{
  "head_dim": 128,
  "rope_base": 2090.0,
  "init_std_o": 0.0219,
  "warmup_steps": 320,
  "seq_len": 1024
}
MLP neurons of a small language model. Each row is named by its layer, matrix (down: output weights) and neuron, and shows model dimensions 368-495. Each number is 128 + 32 x the weight over its row's rms, rounded and kept within 0 to 255.
Before each neuron's rows, "raises" lists the tokens whose logits its output raises most directly, leaving later layers aside.

raises: " I", " my", " we", " you", " me"
L10.down2147 [ 82 115 103 112 143 151 163 125 134 138 128 165 124 188 148  97 101 162 104 164  87 166 127 155 111  81  51 116 145 150 123 120  49 159 135 109 151  98 174 129 165 125 137 139 104 118 130  71 109 156 142 107 133 122 156 182  80  97 175  79 111 162  47 173 145 132 117  95 110 179 105  85  83 139 149 131 177 185  97 154 105 138  31 113 134 174 156 117 136  45 116 150 132  94 118  55 126 139  89 117 164 158  83 138 140 136 104 140  84 177  92 138 120 127 114 179  81 101  75  72 126 132 110 155 129 140 118 121]

raises: "a", "r", "an", "ore", "ates"
L10.down1253 [137  92 255 128 127 127 139 124 156 138  89 130 148  95 160 129  94 135 170 168 166 120 114  94 148 101 200 105 126  99 123  88 143 113  80  99 146 169 168 122 146 218 160 116 110 126 144 201 130  90 154  76  72 124 152 106  75 174 100 154 194 150 124 117  82 137 126 132 159 145 161 139 142 165  83 159 109 122 105 165  84 100  97 162  94 101 102 120 115 148 118 116 126 142 110  97 151 151 137  99 118 140 117  91 144  79 101 131 161 148  70 118  73  79 163  71 107 176 117 130 117 130 112 133 148 125  62 140]

raises: " Elizabeth", " Margaret", " Jennifer", " Diana", " Jessica"
L10.down823 [128 160 143  84 141 102  72 148  40 115 121 168  48 107 152 108  97 121  78 162  87 140 120 140 122 100 153 140 115 123 102 117 112 178  78 132  58  49 121 145 166  73 142 164 174 173 144 135  95 110 165 106 167 141 113 146 157  91 106 131 136 130 131 106 133 166 121 126  41 126  91 183 158 172 121 148 129 104 131 102 175 141 160 108 141 146 149 121 101 164 102 119 149 113 118 130 106 123 103 152 166  64 108 148 139 127 114 140  88 124   2 113 101 168 158 119 111 140  74  74 119 170 111 144 116 216  50 172]

raises: ")\"", "):", ")", "\")", "),"
L10.down630 [129 104 155 101 124  90 138 134 144 104 137 112 165 163  93 140 170 170 152 201 106 146  91 100 109 139 145 114 134 184 104 105 151  96 117 162  80 135 103 100 139 149  65 143 132 128 118 117 101 119 160 125 123 170 180 186 166 120 111 120 150 128 105 118  85 157 171 167 113 114 149 105 185 109 127 162 148 184 178 160 106 134 137 126  92 145 176 128 139 130 129 184  80 118  87 131 100  86 142 186 109 146 142 147  98 187 118 113 114 147 175 155 151 182 129 113 142 117 198  99 133 143 128 140 166 121 114 168]

raises: " following", " after", " since", " due", " despite"
L10.down3039 [118  84 139 160 123 147  95 169  51 129 113 102  95 126 122 107  82 140 148 179 135 138 130  80 125 158 156 194 105 131 142 155  93  96 122 127 147 113 126 171 164 169 102 109 110 188 144  88 123 104  94  72 144 178 124  94 155 150 197 187 130  75 158 179 162 172 178 132 118 129 111 135 146 110 162 107 135 165 119 190 138 163 151  90 149 153 151 132  77  89 126 147 126 109 126 174 131 101 135 100 192 127  94 121 112 104 137 117 136 160 190 134 148 134 161 171 134 102 116 106 121 146 160 207 103  74  67 141]

raises: ")", ".)", "):", "),", ")."
L10.down236 [ 90 129 141 165 138  98 116 148 135  87 128 162 117 146 118 174 151 135 142  86  61 180 159  82 243 147 170 156 176  97 171 179  92 137 117 126 118 180  76 129 173 174  71 154  84 132  37 186 151 101 187 126 147 135 135  91 144 112 127 127 114 137  94 156 157 174 142 128 104  68 137  83 122 129 107 103 128 167 160 143 172 114 140  76 122 129  77 186 168 138 114 136 119 102 112 153 170 108 121 198 127  73 170 112 165  92 101 128 104 127 152 155  99 182 142  44 101 114 167 121 130 133 100 171  93 117  85 134]

raises: ")", ");", ").", ")\n\n", "),"
L10.down1600 [126 151 104 125 121 150 143 124 237 107 123 107 199 127 139 160 127 149  90 136  85 108 155  53 136  96 234 101 109 160  49 107 129 199 146 123 128  94  99 119 152 210 108 125 131 183 137 141 122 154 141 138 119  78 100 148  97  91  86 103 113 110 133 123 123 119  88 143  94  51 121 123  92 144  95 123 115 124 142 126 200  94 111  81 133 120 151 108 130 161 134 157 124 105  89 108 103 100 130 137 140 122  94 144 153 130  71 116 140  95 109 137 122 184 149 131 127  80 166 128 117 164  97 160 118 129   6 136]

raises: " buildings", " houses", " gates", " structures", " tower"
L10.down161 [122 106 145  77 137 113 145  43 125  51 142 129  67 120 162 157 156 133 143 124 159 165 105 115 155 145 185 189 113  74 139 145 136 108 148 108 108  99 138  80 158 171 100 153  53 192 146 165 129 162 118  90 230  83 178 187 146 154  88 163 134 125  78  92 125 132 117 120 117 144  91 124 115  61  84 158 152 115  99 111  97 126 123 118 136 119 131 120 111  78 149 122 131  77 100 174 107  89 113  88 122 164  65  86 128 103 104 121 181 153 176 131 133 159 144 128  78 124 160 115 166 112 101 134 105  86 172 141]

raises: "\"", "\")", "\",", ")\"", "\";"
L10.down2866 [135 167 127 150 138 154 171 107 198 126 151 143 177 110 101 131 127 140 115 158 147 169 116  61 162  88 176 166  92 116  90  98 104 123 135 210 115 142 182 133 137 142 118 109  89 125  99 135 116 156 108 151  83 155 185 161 155 126 109 128  94 130  37 123 163 119 125 126  89 161  72  96 164 118 135 154 169 151 112 110 122 142 113 172  95 162 146 174  94 117 103 170 112  89 132 116  85 111 111 170 125  69 152 131 137 207 107 151  85 151 161  97  78 136 124  91 136  81 114 139 109 141 148 149 109 108 155 109]

raises: " years", " states", " countries", " two", " months"
L10.down1311 [104  59 118  80 107 132  92 153  96 126 156  99 130 135  92 160 157  88 171 108 101 130 148 133 130 109  88  87 173 154 161 157 107 175 139 161 100 120  88 105 108 163 141 142 137 120 150 117  92 113 158 171  58 102 113  69  99 149 111 102 116  72 108 101 138 131 173 111 138  33 112 122 144  90  90  98  84 134 133 108 163 168 106 115 125 112 119  80 138 133 109 167 118 113  99 152  50 103 154 136 200 135 145 123 131 116 141 130 134 122 255 103  97 129 124 162 154 150 117  26 137 167 110 144 168 131 167  94]

raises: " gardens", " ruins", " east", " buildings", " site"
L10.down1212 [ 96 142 154 130 120 175 138  79  40  95 125 108 123 101 166 130 148 130 101 111 175 201 115  88 117 177  92 176 101 116 143 119 162 152 142 117 134 121 152  89 167 155 145 157 119 154 128 164 124 127 135 134 171 126  84 135  97 123 125 142 172 155 101 116 124 143  85 139 123 135 113 118 136  57 130 102 121 122 126 125  49 126 160 100 121 113  81  87 152  71 121 105 105  58 156 145 144 124 112 126 115 169 103 159 101 117 119 153 137 150 184 144 156 123 102 133 130 141 152 105 168 122 169 130 116 104 184 120]

raises: " on", " following", " in", " summer", " next"
L10.down2983 [ 85 154 195 106 133 133  71 122  70 138 102 108  75 136 114  90 101 129 113 115 154 188 132 131 210 101 189  83 143 113 121 102 114  99 123 107 128 119  57 134 121 170 136 109 142  85 151 117  82 120 133 139 115 126 154 161 183 124 119 140 139 158 119 136 108 165 117 119 110 154 122  89 158 106 169 108 166 138 194 146 115 126 151 112  57 123  91 166 142 145 140 101 171 137 182 115  91  95  92 122 128 139 119 120 118 127 142 101 101 146 174 102  95 131 105 146 109 153 124  99 172 112 140 135 114  94 128 166]

raises: " change", " move", " purchase", " creation", " additions"
L10.down1317 [ 90 146  97 161 103 102 104 148 130 148  91  81 197  98  76 193 143 146 107  46 119 112 186 121 171 129 145 149 134 172 106 123 116 176 103 143 111 121 114 106  83 162  71  95  85  95 121 172 106 126 124 118 104 139 128 154 167 134 137 154 105 125  94 114  78  85 100  60 148  65 123 133 161 195 125  92 179 142 172 132 143 151  81 111 117 128 148 120  95  94 165 113 168 120 184 140 111 114 101  95  67 114 131 128  88 183 139 156 138 119 180 127  90 134 143 234 141 125 104 122 112 167 148 127 172 179 104 110]

raises: ")", ").", "),", ").\n\n", ")\n"
L10.down3057 [124 114  83 131 144 125 110 119 185  87 135 139 178 148 112 132 148 121 155 139 153 101 109 109 142 155 218 202 140 156 104 114 140 135 148 139 176 133 118 149 192 158 105 132  88 176 108 129  82  88 122 108 122 107 143 114  56  63 136 112 121 125 146 155 110 179 157 146 105 135 143 107 126 105 145 221 118 111 171  79  60 137 172 139 129  93 142 139 104 156 195 142 145  80  74 170 154  79 129 211 191  91 190 160 103 151 113 121 129 142  99 149 124 132 172 147 115 185 230 196 113 102 121 136 126 162   0 154]

raises: " to", " To", "To", "to", " they"
L10.down1636 [106  73 155 155 120 106 190 161  55 116  73 141 162 160 175 115  85 139 137 133  99 160 200 120 136 161  32 120 111 119 100 109 178 136 146 142 126 181  98  67 144  96 116 156 110 130 122  82 103 159 109 136 113  96 157 167 117 135 142 168 146 153 177 152 119 190 195  92 105 167 129  90 122 136 115 156  81 141 205 107 123 135 142 153 127 144 109 106 133  77 116 140 110 128 128 179 111 100 140  92 138  57 127 154  63  99 126 166 107  87 139 155 109 161 154  86 120 144  71 103 123  93 146 102 147 126 164 100]

raises: " sister", " older", " daughter", " biological", " mother"
L10.down2357 [123 187 162  85  83 118 131 105  74 107  94 170 145 192 109  86 183 123  93 149 165 178 163 156 143 112  81 155 126 107 151 194 107 124 146 115 157 181 124 167 120 121 137 155 146 166 114 140 107  89  94  89 152 139 163 123  88 128 123 113 111  84 109 123 192 111 119 139 170 144 158 102 175 144 113 142 121 105 162 133 131 121 105 115 128 102  98 189 109  98 169 202 152 132  97 196 124 150 153 174 142  98  99 158  99 149 144 156 137  89 112 127 149 141 136 129 103 146 117 180  85 166 146 112  94  45 168  91]

raises: " and", ".,", " &", ",\"", " or"
L10.down2637 [179 198 138 139 155 135 175 130 151 173 159 146 142  85 127 117 191 119 132  92 131  83 185 179 139 147 185 151 101  85 130 157 117  90 158 136 120  91 191 134  79 116 131 161 153 137 121 146 160 147  88 106 193 174 124 113 128  80 154 119 196 127 109 161 101 114  67  80  95 114  88  82 124 131 136 132 107 161 157 140 137 138 134  86 153 109 140 124 163 105 130  91 118 155 197 141 135  90 109 151  64 186  76 188 113 177 124  93  96 116 119 149 149 136 147  89 161  93 100 128 143 130  91 102 160  48 136  62]

raises: " of", " form", " term", " sense", "ides"
L10.down1896 [125 149 140 169 117 162 161 110 130 142 164 151 123  72 131 147 170 134 126 146 145 122 130 111 123 115 127 126 100 106 124 167 130  97  97 165 143 128 136 122 103 192 104 201 147 105 152 107 116 168 139 151 162  86 167 191 141 154 112  99 181 132  96 170 104 111  37 165 138 112 143 120 140 143 147 145 132 137 114 118 152 181 110 158 131  97 128 118 164 106 108 146 159 225  81 197  90 143 143  83 138  97 128 163 110 144  81  96 147 131 125 142 142 123 131 150 142 119 110 149 138  80 101 121 185 130 141 137]

raises: "6", "7", "8", "9", "5"
L10.down1050 [148  57 181 158 152 176 146 161 205 184 132 154 126 153 134  92 147  90 127 129  91 141  92 147  63 150 182 113  74 135 109 111  92  96  92 132 140 113 175 156  81 127   5  52  99 102 154 153 120 145 162 167 144 111 167 131 114 178 136 205  98 158 129 152 161 166 107 107 126 196 140 134 144 172 165 128 113 118 119 221 193 128 108 100 145 127 150 162  88 119 136 125 124 118 151 148 117 129 134 136 104 123 121 166 112 186  99 120 179 150  93  92  89 135 155 179 141  73 141 170 132 123  91 129 129 119  70 120]

raises: " Germany", " Austria", " German", " Austrian", " Berlin"
L10.down599 [155  96 173 101 190  80 122 103  59 199 142 167  93 132 210 132 167  76 180  83 112 168 118 130 153  89 129  90  44 128 150 167 104 151 141 144 139 119 131 128 117 143 125 139 158  99 146  88 148 165 130 121 135 145 189 127 194 122 156 121  96 100  85 161 144 157  91 171  83 117 164 184  93 112 247 126 110  85 116  72 177 165 136 101 190  98  51 103 113 147 113 127 112  78 108 154 121 109 141 129 124 139 149  95 135 128 124  69  80 167 136 174 116 111 105 134 177  93 127 124 150  96 145  93  89  97 140 123]

raises: " by", " from", " in", " after", " with"
L10.down566 [111  93 112  65 140 187 114 122  24  67 181 129 143 150 141  66 103 130 114 191  99 146 123 117 133 139 119 104 137  69 138 157 175 173 146 104 136 137 154 152 192 142 100  85  97 108 141  98 101  96 103 124 127 106 139 115 104  99 156 139 106 145 103 130 153 166 121 126  90 124 118 152 127 119  86 186 139  97 116 101 182  99 111  91 198 145 139 155  41 125 143 162 169  92  62 164 172 166  91 117 159  76 156  85 109 108 122  55 168 126 162 126 109 150  96 125 155 151 163  87 108 125 129 134 172 145  90  97]

raises: " director", " an", " owner", " a", " manager"
L10.down2879 [156 133 134 127 114 168 135 133 103 148 131 161 151 143 105 119 155 126 161 160  97 146 100  98 134  89  96 152 158 162 112 125 107 133  81 141 110  86  83 131 143 124 115 156 101 174 117 116 155 129  87 140 102 151 146 124  89 160 143 180 129 159 141 133 128 118 118 125 160 163 122  99 114 100  96 100 150 162 157 138 162 156 138 122  87 145 177 138 127 137 131 133 162 106 149 119  74 162  47 172  92  61 164 157 147  66 123  97  90 124  87 136 166 168 188  89 148 114 147 163  55 183 185  87  86 183 232 170]

raises: " Councillor", " scientist", " President", " fellow", " Judge"
L10.down2515 [156 174 131 124 168 110  99  84  95  86 126 151 146  95 107 175 145 127 140 176 113 150 125 158 177  70 169  89 145 166 128  99 128 144 138 106  92 152 157 160  96 136 162 134 131 139 123 130 155  73 143 127 140 178  82 146 108 114 116 113 115  96 185 118 131 125 106 159 154 103  93  96 117 107 150 111 149 106  82 105 155 159 142 122 137 164 194 135 111  94 104 137 200 105 109  96 155 111 128 133 184 128 136  94 167 114 157 135 131  65 174 142 144 141 161 157 147 100 117 118 122 157 154 110 142  76 151 153]

raises: " der", " des", " du", " de", " van"
L10.down1164 [149  23 102 129 124 109  77 113 105  89 122 142 102 165 153 182 172 157 149 157 137 209  92 153 150  45 159 134  58 124  72 193 155 153 172 143 102 144 140 116  97 176 129 193  78 100 144 120 131 138 167 120 136 140 146 134 159 144 170 117  43  95  86 118 139 129  92 118 108  91 119 160 190 128 155 116 101 129  73 114 139 136  48 131 164 122  99 127 123 147  50 110 146 168 142 121 139 136 101 138 137 119 169 120 165 133 146 116 105 137 137  97  99  95 140 100 205  19 116 169 147 112 165  49 130  71 155  86]

raises: " issues", " problems", " variations", " reduction", " improve"
L10.down2277 [127 199 159  56  89 138 115 135 255 143 139 118 155 161 107 161 149 153 140  62  94 101 112 127 129 140 164 174 112 151 121 104 141  76 150 147 117 139 150 151  99 125 154 116  46 155  71 162 149 145 138 104 101 103 115 130 130 141 155 156 143 136 141 110 182 141 134 136 110 101 125 106 117 119 142 141 138  86 170 123 141 119  88 162 133 112 147 113 111 117 125 129 126 147 127 167 116 170  82 178 165  80  77 144 187 149 132 124 133 108 143 176 130 131 150 164 150  77 152 152 158 145 157 133 175 109  58 140]

raises: "aries", "at", "ates", "it", "ate"
L10.down772 [ 94 127 103 181 124 128 166 129 206 115 135 118 101 174 169 160 158 179 207 185  85 139  78  76 100 142 187 170 155  78 167 135 111 128 156 189 161 178  91 137 169 156 151  91 156 106 175 118 147 155  53 155 130 121 139  92  98  94  97 141  76 129 105 208 117 174 114 144 154 139 102 138 111 160 148  81  90 102 106 133 187 115 153 170  82 109 164 112 119  72  98 140 142 133 121 169  97 125 128 146 175 143 166  96 176 110 134 100  92 133  97 123 129 132 156 106  65 159 177  91 138 143 190 114 129 110 166 132]

raises: " to", " for", " towards", " To", " behind"
L10.down1407 [100 114 137 157  70  97 127 133 100 111 154 146 162 160 170 128  86 108 176 111  61 132 142  89 117 139  80  95  50  74 124 146 176 190 113 132 118 112  89 144 154  93 170 125 126 144 153  89 114 117 108  63 128  90 145 108  77  92 115  90  58 231 155 164  65 168 137 139 119 116 114 105  65 138 142  76 108 140 180 146 128 104 108 154 114 129 119  94 155 117 131 167 137 119 164 144 107 124 137  92 170 105 103 178  77 101 133  99 130 115 122 182 103 171 152 103 142 107 106 142 132 161 140  60 122 107 153 142]

raises: " in", " on", " upon", " during", " after"
L10.down753 [ 89 153 147 121 137 115 136 103  89  79  69  74 106 166 140 154 132 209  86 165  78 161 129 139 192 142 147  83 100 142  69  88  82 110 141 122 107 171 148 204 166 158 104 100 117 147 145 141 128 115 157 137  62  51 154 161 157 107 162 121 161  95 152 122  68 143 114 114 140 137 167 127 160  88 165 167 178  91 139  99 160 139 143 150 122  55 115 179 112  69 137 146  80 140 149 118 138 118 144 145 110 164 161 118 125 130 121 110 125  93 157 154 111 117  87 144 155 125 155 123 149 135 225 145 107 127 111 146]

raises: " of", " Of", "down", "als", "key"
L10.down2399 [101 111 111 148 121 129 135  87 147 154 141  85 170 121  96 135 175 127 139 125  74 178 202  73 182 128 184 173 105 118 109 120 137  62  99 163 131 127 101 149 123 111 146 113 146 139 101  91 157 183 149 101 155  89 186  59 156 141 104 157 151 172 145 134 113  84 140 162 121 126 130 112  65 137 151 119  87 143  81 114 107 122 127 170  48 103 142 162 154 153 163 129  89 112  92 135 149  94 164 160 105 177 132  85 111  94 107  93 138 159 106 143 102 135  88 148 163 132 134 129 185 168 129 112 150 135 144 156]

raises: ":\n\n", " whether", " if", ":\n", " following"
L10.down420 [106 106 168 118 154 154 141 118  70 115 114 175 117 164  75 129 103 115 143 146 115 131 146 130 114  94  70 144  77 106 121  98 164 203 145 137  85 104 152 172 102 137  91 152 167 137 148  82 114 107 144 134 146  78 110 154 167 120 133 129 126 113 180 140 103 209 183  97 114 105 100 118 142  90 130 162 152 152 121 116 118 131  56 128 132 187 185 153 160 115 114 132 110  84 118 146  14 143 150  90 170 127 138 122 147 127 146  87 151 120  96 106  70 159  99 116 152  94 106 103 175 115  93  86 204  24 141 194]

raises: " within", " as", " towards", " until", " themselves"
L10.down2149 [ 74 161 154  96 175 149 131 115  78 151 154 138 149 106  59 116 104 131  57  90  92 142  89 103  91 110  51 115 136 124 129 195 164 117 127 121  92 131  93  81 136 190 147 135 135 163 111 170  93 111  66 160 119 140 109 119 152  95  79 148 109 140 146 145 109 208  96 114 173  93 136 152 161  72 100 175 139 132 140 124 110  96  88 157 130 143 125 159 140 114 127 138 107  60 147 128 131 138 121 125 133 139 141  86 188 102 115  95 140  58 131  93 117 155  38  98 162 103 136 133 180 114 121 141 157  87 255 105]

raises: " of", " Of", " about", "light", " below"
L10.down1275 [ 79 121 137 161 123 126 102 134 137  91 164 134 137 152 110 115  99 164  95 125 150 174 153 143 111 113 181 133 114 106 150 180  92 137 111 136 123 102 127 131 135 203 180 133 127 221  94 146 170 144 140  64 211  48 159  92 159 124 113 135 153 143  99 174 104 117  92 162  83 151 162 135 117 124 116 154 170 136 141  55 172  68 137 128 155 152 192 118 145 129 106 151 117  81 118 118 126 118  87 138  87 145 127 115 121 116 125 136 101 159 131 131 118 155 122 143 173 130 151  94 164 139 124 104 141  86 174 106]

raises: ":\n\n", ":\n", "\n", "\n\n", " this"
L10.down2183 [130  88 159 120 181 122  91  76  62 157 105 199 141 124 115 127  92 139 133 104 113  97 118  98 173 104  41 150 114 129 114  71  86 172 168  94 167 168 139 153 150 103 132 115  63  95 142 115 104  86 134 131 118 102 117 140  99  82 107 131  95 132 170 141 129 141 181 142 107  57 149  95  92 168  96 164 138 155  84 153 114 139 100 198 125 167 134  75 180 125 156 119 106 134 135 149 102 121  86 106 176 147 139 112 142 132 128  84 139 128 111 110  74 118 102 134  82 163 117 138  91  90 112 159 136  87 145 100]

raises: " a", " an", "A", " what", " open"
L10.down3062 [109  85 140 105 127 134 158 111 119  95  96 131 180 131 173  97 122 167 154 172 140 141 167 130 209 143 126 141 146  63 144  65  84 111 114 100 111  70  80 149 125 125 123 133 139 124 118 111 193 103  96 147 126  78  68 123  93 156 131 148 128 193 108 119 152 129  76 147 153  82 121 133 132 112 104 112  88 107  83 161 127 133 185  87 122 142 131 107 142 108 133 127 152 113 176 165  94 105  82 132 165 157 180 118 118  67 120 108  79 188 128  99 108 151  95 113 120 168 174 145 145 130 133 102  95 115 136 186]

raises: " with", " together", " With", " in", " part"
L10.down103 [120  88 132 130 111 162  88 120  97 164  95 123 129 112  79 137 210 100 130  72 101 128  93 116  83 129  27  55 111  81 108 211 114 180 141 104 113 161 137 127 152 128 134 116 116 134 131 121 159  95 150  87  66 125 162 123 118 101 108 124 113 173 103 132 130 120  99 104  77 130  84 105  96  95  92 113 165 108 101 110 139 111 160 173 169 143 112 165 133 114 146 104 115  90 130  97 176 136 102 137 139  63 146 120 133 116 157 118 132 162 203 207 155 147 127 144 117 137 183 133 120 115 144 158  62  94 162 153]

raises: " point", " own", "ological", " least", " of"
L10.down147 [127  92 120 110 102  90  85 184 102 148 150 124 121 226 104 125 147  94 117 149  90 102 136 175 141 133  67 118  90 136  81 110 127 173 137 118 128  95 131 118 119 163 135 157 168 151 203 110 106 136 146 173 103 166 152 118 125 158 157 136  99  84 103 126 130 149  41 151 133 164  85 126  98 129 116 117 110 158 130 134 121  56 134 113 163  94 134 160 120 130 157 108 102  95  54 141 120 114 130 163  80 169 165  86 108 187  90 152 113 135 105 137 148 126 140 166 102 111 152 153 116  93 139 165 141 137  65 181]

raises: " Amsterdam", " Boston", " Toronto", " Montreal", " Chicago"
L10.down480 [139  64 118 106 114 123  56 111   0 120 129 181 100 151 123 177 126 121 120 151 109 113 150 125 120 158 250 157 107 106  92 114 113 123 157 104 127 108 166 138 210 146 134 127 114 114 111 143 158 178 114 143  64  77 118 101 146 116 136 144  95 131  53 132 110 124  68  86  94 147 128 137 169 117  63 141 130 111  98 155  95 141 139 100 189 158 131 132  92 174  84 113 121 144 158 117 132 101 104 157  99 135  82 140 121  87 157  96 110 121 162  95 125 151 141 127 172 128 116 112 203 107 103  80 204  29 130 140]

raises: "!", "...", " your", " you", " my"
L10.down1985 [ 98 115  73 132 112 147 153 159  62 177 134  81 129 102 159 104 110 142  90 143 143 156 136 147 166   8  62 185 160  68 125 166  81 187 161 152 125 118 110 147 142 202 160 132 100 135 120 126 129 130 101 132 153 131 129 155  71  85 153 158 126 107 159 129 114 102 119 142 147  81 109  71 121 128 121  71 140 130 127  97 112 115  84  77 115 171 122 154 133 126  88 144  63 101  92  69 121 146  35  96 166 141 110 164 202 101 101  80 112 124 134 146 128 163  93 113 166  47 125  85  54  89  61 119 170 127 176  82]

raises: " of", " Of", " from", "or", "ora"
L10.down2321 [ 69  83 115 139 118 118 132 193 122 127 134 124 124 130 156 139 104 117  35 140 103 154 153 112 160 152 185 145 100 188 109 143 115 109  38 161 200  72  90 139 133 129 161 137 114 139 104  87 131 128 163 142 255 137 108  81 102 161 133 108 177 111  87 128 122  77 121 149 147 147 107 163 112 110 107 151 116 157 126 133 169 104  83 150 106 175 170 156 130 170 122 118 103 122  59 142  93  96 154 155  53 143 153 163 189 130 159 121 126 108 127 154 104 147 123 120 124 154 161  91 182 130 105 129 151 118 156 141]

raises: "ery", ");", ")\n", " case", "):"
L10.down404 [ 86  78 151 111 118 113 124 139 181 126 108 181 121 158 116  47 115 161 181 190 154 160  76  93 109 137 132  93  78 173 123 105 137 139 111 178 112 171 155  75 122 149  24 150 125 115 120 112 112 180 115 143 144 137 129 144 213 160 155 103  70 110 101 159 138 157 140 146 151 141 105 119 140 127 165 139 114 147 132 115 175  61 168 127  99  94 154 119 124 112 210  98 167 102  64 165 151 102 133 160 144 142 113 132 108 210 101  80  79  94 126 173 138 127 170 124 183 177 112 114 153 107  65 102 188 146 117 140]

raises: " number", " numbers", "inosa", " capacity", " jobs"
L10.down898 [ 95 171 102 157 156 178 129 227 170  92 146 111  69  96 132 103 116 131 118 100 114 149 103 148 139  99  69  76 114 197  87 136 148 131 119  70 162 122 119 115 150 113 140 143 178 108 114  76 102 147  70 159 129 158 103 185 137 143  96 115 144  80 127 170 102 134 136  85  61 100  88 142 131 154 132 180 160 122 157 156  85 168 125 145 159 108 107  37 125 120 165 122 103 155 145  82 133  68 181 158 112 125 128 137 125  95 114 123 157 184 192 148 116  87 123 144  97 100 122  74  72 121 131 118  69 116 155 113]

raises: " by", " By", "ation", " throw", " through"
L10.down1397 [ 88 101 166 128 132 131 134 186  82 198  81 113  94 148 121 129 191 106 148  58 149 163 118 172 120 169 107  59 147  93  63 213  69 161 148 120 117 106 130 151 142 146 128 129 157  87 176 111 172 123 108 135 105 147 186 161  72 105 106 129 111  85 111 180  58 105 135 158 127 155  70  93 111 134 138 211 139 102 143  76 160 129 132 149  48  96 104 165 117 150 138 108 108 131 101 138  87 108 149 165 143 101 152 184  74 108 101 128 132 133 186 132 115 107 146 123 120 127 111 117 136 147 127  76 101  97 136 118]

raises: " and", ",", " &", " ,", "},"
L10.down2082 [133 136 149 150 132  99 161 109 113 166 123 176 193 124 118 122 160  76 119 142  88 137 109 110 111 127 132 189  90 161 107 133  68  98 178 114 138  93 149 154  79 142 134 100 166  92 128 116 137 134 112  88 110 152  72 123 145 128 125 152 154 100 160 135 130 121  87 121 114 141  99  80 131 109 161 153 107 193 163 112 136  81 127 131 125  86  92 187 128  91 126  74 166 150 113 104 154  84 132 167  94 127 133 190 118 141 153 140 100 160 142 122 139 182 157  86 134  44 139 144 148 111 124  49 152  91 194  92]

raises: " saw", " had", " went", " came", " wrote"
L10.down1118 [177 124  76 109 146 104 134  67 110  82  97 125 132 214 141 118 122 157 179 132 151 114  99 105  92 143  68 205 174  94 166 121 117 140  92 131 164 135 157  99 121  91 125 138 123 133 145  99  88 121 117 150 183 114 134 116 163 153 161  87  98 137 129 126 145 135 170 115 104 114  69 147 171 153 145 114 131 105 118 146 142 126 115 146 136 117 125 115 105 173  60 144 160  81 151 180 138  95 158 171 111  73  92 140 100 135 124 122 103 162  88  84 110 139 128 114 137 114 124 137 112 161 189 115 130  93 116 189]

raises: " Italy", " Austria", " Spain", " Sweden", " Germany"
L10.down2215 [166  96  77 111 169 117 162 151 144 169 120 113  48 126 160  97 128 166 129  92 120 107 154 157 160  69 149 154  99 142 111  97 121 150 156 101 147 124  92 162  80 121 120  93 124  95 159  70 120 108 158 136  93 170 139 122 160 115 106 101 129  39  16 163 104 119 104 141  93 136 171 169 106 107 146 161 158 134 116  83 137  89 124 109 160  87 100  99 145 162 146 133  98 120 108 164 142 136 165 113 104  98 126 135 120  97 177  93  99 136 158 145 147 151 108 109 143 112 135 141 109 165 142 114 129  75  73 157]

raises: "uk", "är", "ä", "ank", "aja"
L10.down983 [131  43 115 119  64  55 124 134 102  86  94 123 158 174 124 159 122 149 151 112 125 127 120 125 108  73 129  83 106 105 126 125  91 143 101 141 132 104 104 113 110 167 127 133 131  65 201  87 106 126 149  83 153 125  96 135 133 134 133  82 100  45 131 172  77 144 108  93 156 152 102 131 200 143 169 145 140 117  92 179 104 121 109 131 149 134  97  46 137 131  82 134 197 133 128 122 116  96  90 178 182 105 175 151 112  68 113  76 150 156  94 114 175  98 149 102 140 104 140 104 130 128 113 104 116 107 184 157]

raises: " renamed", " built", " used", " included", " named"
L10.down1202 [105 170 104  95 109 133 179 132  19 114 103 126 182 158 195 104 124 170 128 125 133 104  23 175 113 104  72 102 169  70 113 121 139 156 126 202 131 108 105  91  90 191  86 105 128 145 127 127  95 199  94 145 101  77 105 150 169  81 115 159 110 138 141 113 134 164  82 173 107 135 132 154 152 144 149 117  92 123 130 150 198 121 125  80 113 112 129 131 146 162 138 154 147  92 167 130  56  73 113 143 102 172 104 132  95 120  75  77 141 110 133 104 141 133 118 143  77 141 138 164  74 131 123 144  63 112 220 169]